Part of a small language model's weights: 9 layers, biases.
MLP neurons of a small language model. Each row is named by its layer, matrix (up: input weights) and neuron, and shows model dimensions 176-239. Each number is 50 + 12 x the weight over its row's rms, rounded and kept within 0 to 99.
After each neuron's rows, "fires on" lists the tokens most often at its 100 highest values on Wikipedia text that the model never trained on. A number after a token or word is its count.

L2.up287:42 62 36 60 45 58 68 57 48 45 61 49 39 28 32 55 37 56 49 67 50 39 40 35 49 64 33 47 52 52 62 61 47 36 50 55 52 47 47 56 50 49 66 53 68 41 51 50 38 38 33 60 30 30 46 60 36 29 60 46 30 31 75 53
fires on: " " 41, "1" 21, "2" 12

L6.up267:56 56 49 33 48 51 58 81 47 56 48 63 63 73 37 50 47 51 65 55 58 29 34 54 38 46 56 38 53 53 74 63 41 55 53 56 47 45 46 73 60 59 53 52 36 65 42 48 49 47 53 54 44 41 56 40 54 61 30 91 51 38 65 39
fires on: " " 37, " D" 11, "0" 8, " L" 8, "\n" 6, "." 6

L2.up443:55 56 45 57 44 54 40 27 56 66 70 28 61 36 57 46 49 63 53 60 51 33 38 51 49 30 53 51 62 56 34 43 43 44 54 30 54 46 49 62 51 45 47 63 75 58 48 68 24 49 47 54 32 35 54 51 54 32 46 44 73 67 54 32
fires on: " |" 36, "," 35, "\n" 10, " Stadium" 5, "hi" 4

L2.up422:15 44 52 53 74 85 44 51 32 36 37 68 53 43 34 41 15 67 45 51 70 48 44 60 50 45 48 82 45 42 51 54 56 34 47 50 51 49 77 65 61 46 50 39 59 66 36 57 42 30 31 43 65 46 55 46 44 48 55 41 43 40 41 49
fires on: "b" 15, "g" 12, "it" 11, "m" 5, "om" 4, "ind" 4

L2.up807:54 42 46 37 57 53 64 47 51 66 33 46 56 42 49 28 38 24 29 48 59 73 59 38 51 66 33 46 38 29 43 56 34 62 42 58 38 41 51 51 64 68 31 44 51 51 51 54 42 45 54 37 59 43 94 55 51 51 45 44 52 66 66 60
fires on: "er" 14, "ki" 12, "t" 8, "ner" 6, "s" 6, "'" 6

L2.up360:59 76 50 47 48 27 46 63 39 52 50 49 71 73 24 29 59 44 49 21 57 39 32 41 66 46 61 57 60 54 54 34 43 74 61 54 44 50 55 34 47 71 35 59 32 64 47 54 45 46 65 52 47 46 68 61 49 50 44 57 59 49 61 38
fires on: "ph" 9, "=" 9, "ith" 9, "ase" 9, "===" 8, "====" 7

L6.up634:52 26 30 53 21 58 51 59 50 43 47 39 38 66 60 21 31 67 45 58 54 42 71 48 40 61 42 44 61 54 55 39 61 72 45 56 47 62 44 25 48 59 65 43 52 51 57 59 56 61 65 30 54 54 51 40 62 49 63 66 76 48 40 42
fires on: "1" 100

L2.up588:33 49 33 56 58 55 39 50 46 59 61 65 43 66 58 37 42 63 50 44 50 29 69 32 57 62 43 85 60 67 45 70 49 45 52 48 18 43 54 65 25 70 15 56 48 46 61 48 40 60 45 47 50 49 37 39 39 47 50 43 83 56 55 66
fires on: "0" 26, "8" 13, "ot" 9, "4" 8

L6.up530:41 72 62 73 69 53 66 45 59 44 61 53 41 24 31 55 53 48 56 57 46 37 70 53 66 39 48 63 51 25 56 49 50 46 59 59 42 45 54 60 42 34 59 62 55 51 64 67 35 43 36 72 54 53 42 61 52 35 49 52 53 37 49 37
fires on: " m" 33, " ch" 10, " M" 6, " " 6, " al" 4

L2.up209:60 87 52 47 58 27 52 44 44 41 38 41 57 30 43 62 60 61 67 46 20 75 55 43 40 59 37 48 58 55 29 65 52 48 72 44 67 25 52 58 57 45 57 14 49 48 61 46 45 51 32 48 59 43 42 36 54 51 42 46 61 69 50 47
fires on: " to" 23, " of" 16, "," 15, "-" 8, " and" 7

L6.up277:56 73 45 66 31 42 55 35 39 25 48 47 54 52 53 34 37 59 40 67 52 49 51 53 46 53 53 43 63 76 70 64 39 40 50 57 48 31 47 57 59 63 41 47 48 50 33 39 26 55 22 44 54 47 58 34 47 58 69 60 49 47 60 44
fires on: "\n" 27, " of" 24, " in" 10, "," 4

L2.up275:57 50 41 45 31 33 45 52 58 39 63 70 54 64 62 62 61 53 49 38 41 53 32 49 62 72 57 33 26 44 60 53 50 48 47 56 49 51 65 62 48 69 59 41 55 51 67 45 50 49 40 31 52 44 44 45 41 56 50 39 43 68 63 61
fires on: " of" 70, "'" 9, " from" 6

L2.up308:41 54 64 74 63 76 56 40 49 43 50 46 58 47 60 50 25 41 68 63 59 31 47 74 39 49 36 52 34 49 48 59 55 55 47 60 54 51 40 54 39 51 31 47 59 54 66 43 51 56 49 37 45 43 50 74 61 52 59 63 35 43 31 35
fires on: "'" 26, "-" 23, " –" 17, "han" 5

L2.up145:55 37 58 35 75 35 83 46 32 46 53 21 48 70 46 44 22 38 56 59 49 45 54 53 41 32 51 45 37 50 60 23 54 54 54 48 60 60 40 45 36 49 50 64 63 56 37 53 67 38 57 54 43 54 59 67 51 52 60 50 45 37 40 26
fires on: "\n" 36, " and" 32, "," 7, "." 5, " would" 5, " to" 4

L2.up10:50 46 49 45 50 78 34 53 45 49 54 41 50 41 44 28 67 55 43 58 48 46 38 42 51 39 39 52 46 40 39 43 40 50 45 32 47 49 30 46 55 53 36 59 58 53 52 39 74 58 40 48 44 49 51 77 61 27 65 53 51 56 57 35
fires on: " |" 58, "\n" 14, "|" 8, " Sc" 7, " *" 4

L2.up592:41 49 41 57 63 40 45 55 49 66 46 42 54 51 72 35 44 49 56 59 58 40 41 81 42 58 54 36 46 58 39 40 42 40 47 62 50 34 47 42 28 30 63 54 65 62 58 52 43 31 53 29 56 28 49 53 55 50 65 30 59 51 19 42
fires on: "-" 28, "." 12, " la" 8, "'" 5, " al" 5

L2.up392:35 46 70 22 46 64 42 32 30 59 70 57 52 50 26 49 52 58 55 51 47 45 29 62 45 30 38 86 44 65 59 62 59 52 60 50 49 45 49 44 47 45 56 34 35 38 54 30 41 57 42 44 60 55 56 63 50 43 31 44 44 35 54 59
fires on: "r" 27, "qu" 9, "b" 9, "ess" 7, "err" 6, "om" 5

L6.up603:55 54 62 47 20 57 20 77 47 61 53 53 38 51 58 53 45 47 45 45 59 51 54 65 72 58 58 60 43 69 54 42 45 72 59 49 39 32 41 51 47 52 62 65 42 48 51 54 50 51 40 69 65 51 51 22 73 66 26 69 71 49 60 33
fires on: " J" 35, " R" 11, " K" 8, " D" 5, " M" 5, " B" 4

L6.up511:38 65 56 40 46 69 53 47 46 69 41 38 62 55 34 49 44 63 70 52 31 41 33 54 51 52 58 58 63 33 41 74 46 50 48 48 59 40 71 55 43 41 42 58 61 40 59 48 50 49 47 36 52 52 54 67 30 37 45 55 59 63 50 62
fires on: " St" 24, " B" 22, " C" 13, " P" 7, " D" 5

L2.up928:66 63 62 80 40 53 46 53 65 47 39 51 57 59 37 75 58 55 39 73 49 72 39 43 42 37 49 48 68 43 35 61 57 66 53 62 25 45 33 63 72 59 42 45 51 55 31 50 46 65 35 55 51 51 49 52 58 42 86 55 54 74 52 50
fires on: " |" 100

L6.up431:52 74 64 49 47 49 38 60 52 46 52 44 44 46 56 63 17 59 39 63 67 42 50 29 48 55 36 53 37 41 72 49 47 57 37 64 56 42 49 55 59 51 59 76 63 54 52 34 27 51 41 48 41 56 33 59 44 23 51 47 50 31 31 60
fires on: " f" 20, "1" 15, " C" 7, "ing" 6, "," 5, " P" 5

L2.up429:39 48 45 44 42 38 39 45 50 61 34 66 32 45 61 74 22 57 42 70 46 49 33 50 52 40 54 70 24 38 60 43 38 54 52 37 31 36 46 41 44 40 54 32 31 55 47 43 47 29 37 40 68 40 63 56 38 33 50 83 63 39 40 30
fires on: "m" 30, " m" 24, "." 17, "n" 10, "om" 5

L6.up859:58 47 49 45 66 56 44 73 39 50 42 57 43 42 65 53 45 67 37 37 44 37 14 71 27 48 71 38 68 55 67 84 64 48 49 53 50 72 62 45 27 41 57 53 68 27 48 50 47 43 52 48 51 55 39 56 35 50 55 67 46 51 73 55
fires on: " B" 38, " G" 12, " o" 11, " O" 7, " D" 7, " P" 6

L6.up38:45 62 36 71 45 64 41 38 49 47 68 24 46 43 43 48 63 53 49 75 55 59 27 51 61 39 47 43 37 52 50 33 36 57 41 29 44 62 50 54 58 39 45 40 49 67 47 38 36 64 39 47 51 37 52 54 37 60 58 56 45 40 61 51
fires on: " |" 57, "|" 14, " since" 8, " of" 5

L2.up827:46 42 61 43 65 67 66 45 40 59 43 36 53 69 45 64 21 37 50 57 52 63 36 59 55 37 71 52 54 41 57 46 57 47 61 48 45 27 62 34 43 73 40 65 70 46 44 51 60 29 78 75 54 58 66 56 63 39 63 37 64 28 58 29
fires on: " and" 45, "-" 8, "\n" 4, "ig" 4, "ess" 4, "ink" 4

L6.up402:74 49 29 75 50 49 65 57 21 21 47 48 34 52 55 26 31 56 40 50 35 43 52 46 60 56 51 50 47 68 57 51 70 50 44 67 57 33 57 54 30 65 32 56 48 51 50 45 35 57 59 54 62 45 57 31 60 48 75 60 73 34 66 49
fires on: "1" 85, "9" 4

L6.up609:50 28 56 56 37 58 56 32 61 40 47 50 37 54 48 65 40 45 49 55 53 48 30 56 67 39 68 33 42 30 61 44 40 79 27 55 48 62 44 57 69 55 54 56 66 44 62 60 53 47 46 57 44 65 46 35 42 64 61 53 33 54 51 51
fires on: " " 56, "E" 6, "W" 5, " T" 4

L2.up801:54 52 55 47 39 36 55 55 58 53 54 38 59 43 31 67 51 49 65 13 34 45 37 47 53 51 65 72 54 80 30 74 46 34 77 69 62 37 42 46 59 51 36 30 36 23 56 56 43 35 44 42 44 67 49 51 54 68 55 48 47 58 52 41
fires on: "\n" 33, "," 31, " and" 13

L6.up517:40 50 54 51 33 48 42 44 32 69 35 54 47 40 62 22 48 65 54 16 57 52 41 34 58 68 51 28 59 68 25 47 53 50 44 45 63 59 43 42 64 61 65 72 64 61 54 38 50 57 72 60 56 57 55 43 73 55 59 46 41 63 46 64
fires on: "." 25, "ops" 11, "is" 9, "ia" 5, "us" 4

L6.up879:46 73 40 43 59 63 52 62 21 51 68 52 55 47 59 53 19 67 53 40 54 61 58 46 39 65 39 43 68 50 61 58 52 59 73 48 35 62 61 38 66 41 25 57 49 42 43 38 50 65 41 53 63 54 34 27 30 54 71 46 38 40 56 33
fires on: "," 29, " of" 18, " to" 8, " C" 6, "hen" 5

L2.up788:53 55 57 56 41 54 22 69 74 42 50 51 55 57 48 49 75 46 42 74 57 66 52 33 47 30 42 67 67 52 39 48 54 61 58 62 50 53 35 68 34 46 63 55 76 41 39 45 34 56 45 52 74 45 32 52 40 40 57 68 41 62 57 58
fires on: "|" 56, " |" 33, " main" 4

L2.up471:46 37 57 30 25 50 45 51 67 51 51 48 45 42 55 43 33 51 50 24 59 62 59 35 61 51 40 52 45 22 67 74 72 62 62 49 50 38 55 39 67 65 52 53 41 45 56 34 26 45 46 58 57 49 52 53 52 75 57 65 56 54 62 46
fires on: "s" 32, "ity" 6, "ect" 6, "y" 6, "t" 5, "ion" 5

L6.up608:47 44 60 46 53 29 58 61 63 58 49 60 59 51 39 67 45 58 38 67 41 39 47 46 41 51 59 50 47 63 45 42 33 52 50 56 47 44 37 55 41 52 59 75 45 45 33 60 58 53 44 53 57 53 66 25 49 52 52 69 43 47 69 30
fires on: " D" 99

L2.up242:38 39 37 40 88 41 40 45 41 49 60 54 27 57 55 30 60 43 45 60 54 56 42 60 36 37 65 54 45 39 41 71 42 39 67 45 65 61 46 65 39 57 54 61 50 45 44 55 42 43 61 63 33 47 45 65 58 50 54 59 64 40 44 56
fires on: " and" 34, " also" 25, " has" 19, " who" 9, " which" 4

L2.up606:47 44 46 61 48 42 31 69 52 82 62 49 23 57 71 38 40 51 42 56 40 37 58 43 51 11 64 83 46 57 50 62 65 39 44 55 52 57 57 52 45 75 47 49 54 58 58 41 45 54 54 48 33 31 27 55 50 41 78 49 61 47 57 50
fires on: " that" 20, " to" 18, " who" 11, "4" 10, "5" 9, "0" 8

L2.up206:47 48 36 64 48 41 62 52 78 68 49 57 40 44 60 47 39 64 58 52 44 33 27 60 38 51 65 35 41 43 64 48 35 62 43 29 33 53 60 52 54 39 49 30 48 38 40 48 44 35 55 40 48 56 44 38 52 40 38 57 79 31 35 67
fires on: "." 64, "p" 15, "op" 8

L2.up165:46 69 44 58 40 68 40 47 77 67 49 45 49 45 55 40 57 46 47 35 31 37 49 65 65 58 26 59 52 54 54 64 48 47 40 54 28 53 32 67 77 46 45 63 51 53 34 48 35 52 47 61 42 48 55 49 46 38 72 52 47 53 51 55
fires on: " |" 85, " " 5

L6.up937:53 30 50 67 39 43 60 61 60 53 45 50 47 46 55 50 45 29 29 39 53 64 57 44 44 45 50 56 63 46 54 41 27 52 26 44 80 49 79 66 44 38 45 57 66 40 53 51 59 65 66 56 72 56 51 53 42 42 50 50 35 48 58 24
fires on: " ex" 43, "a" 11, " ident" 5, "all" 4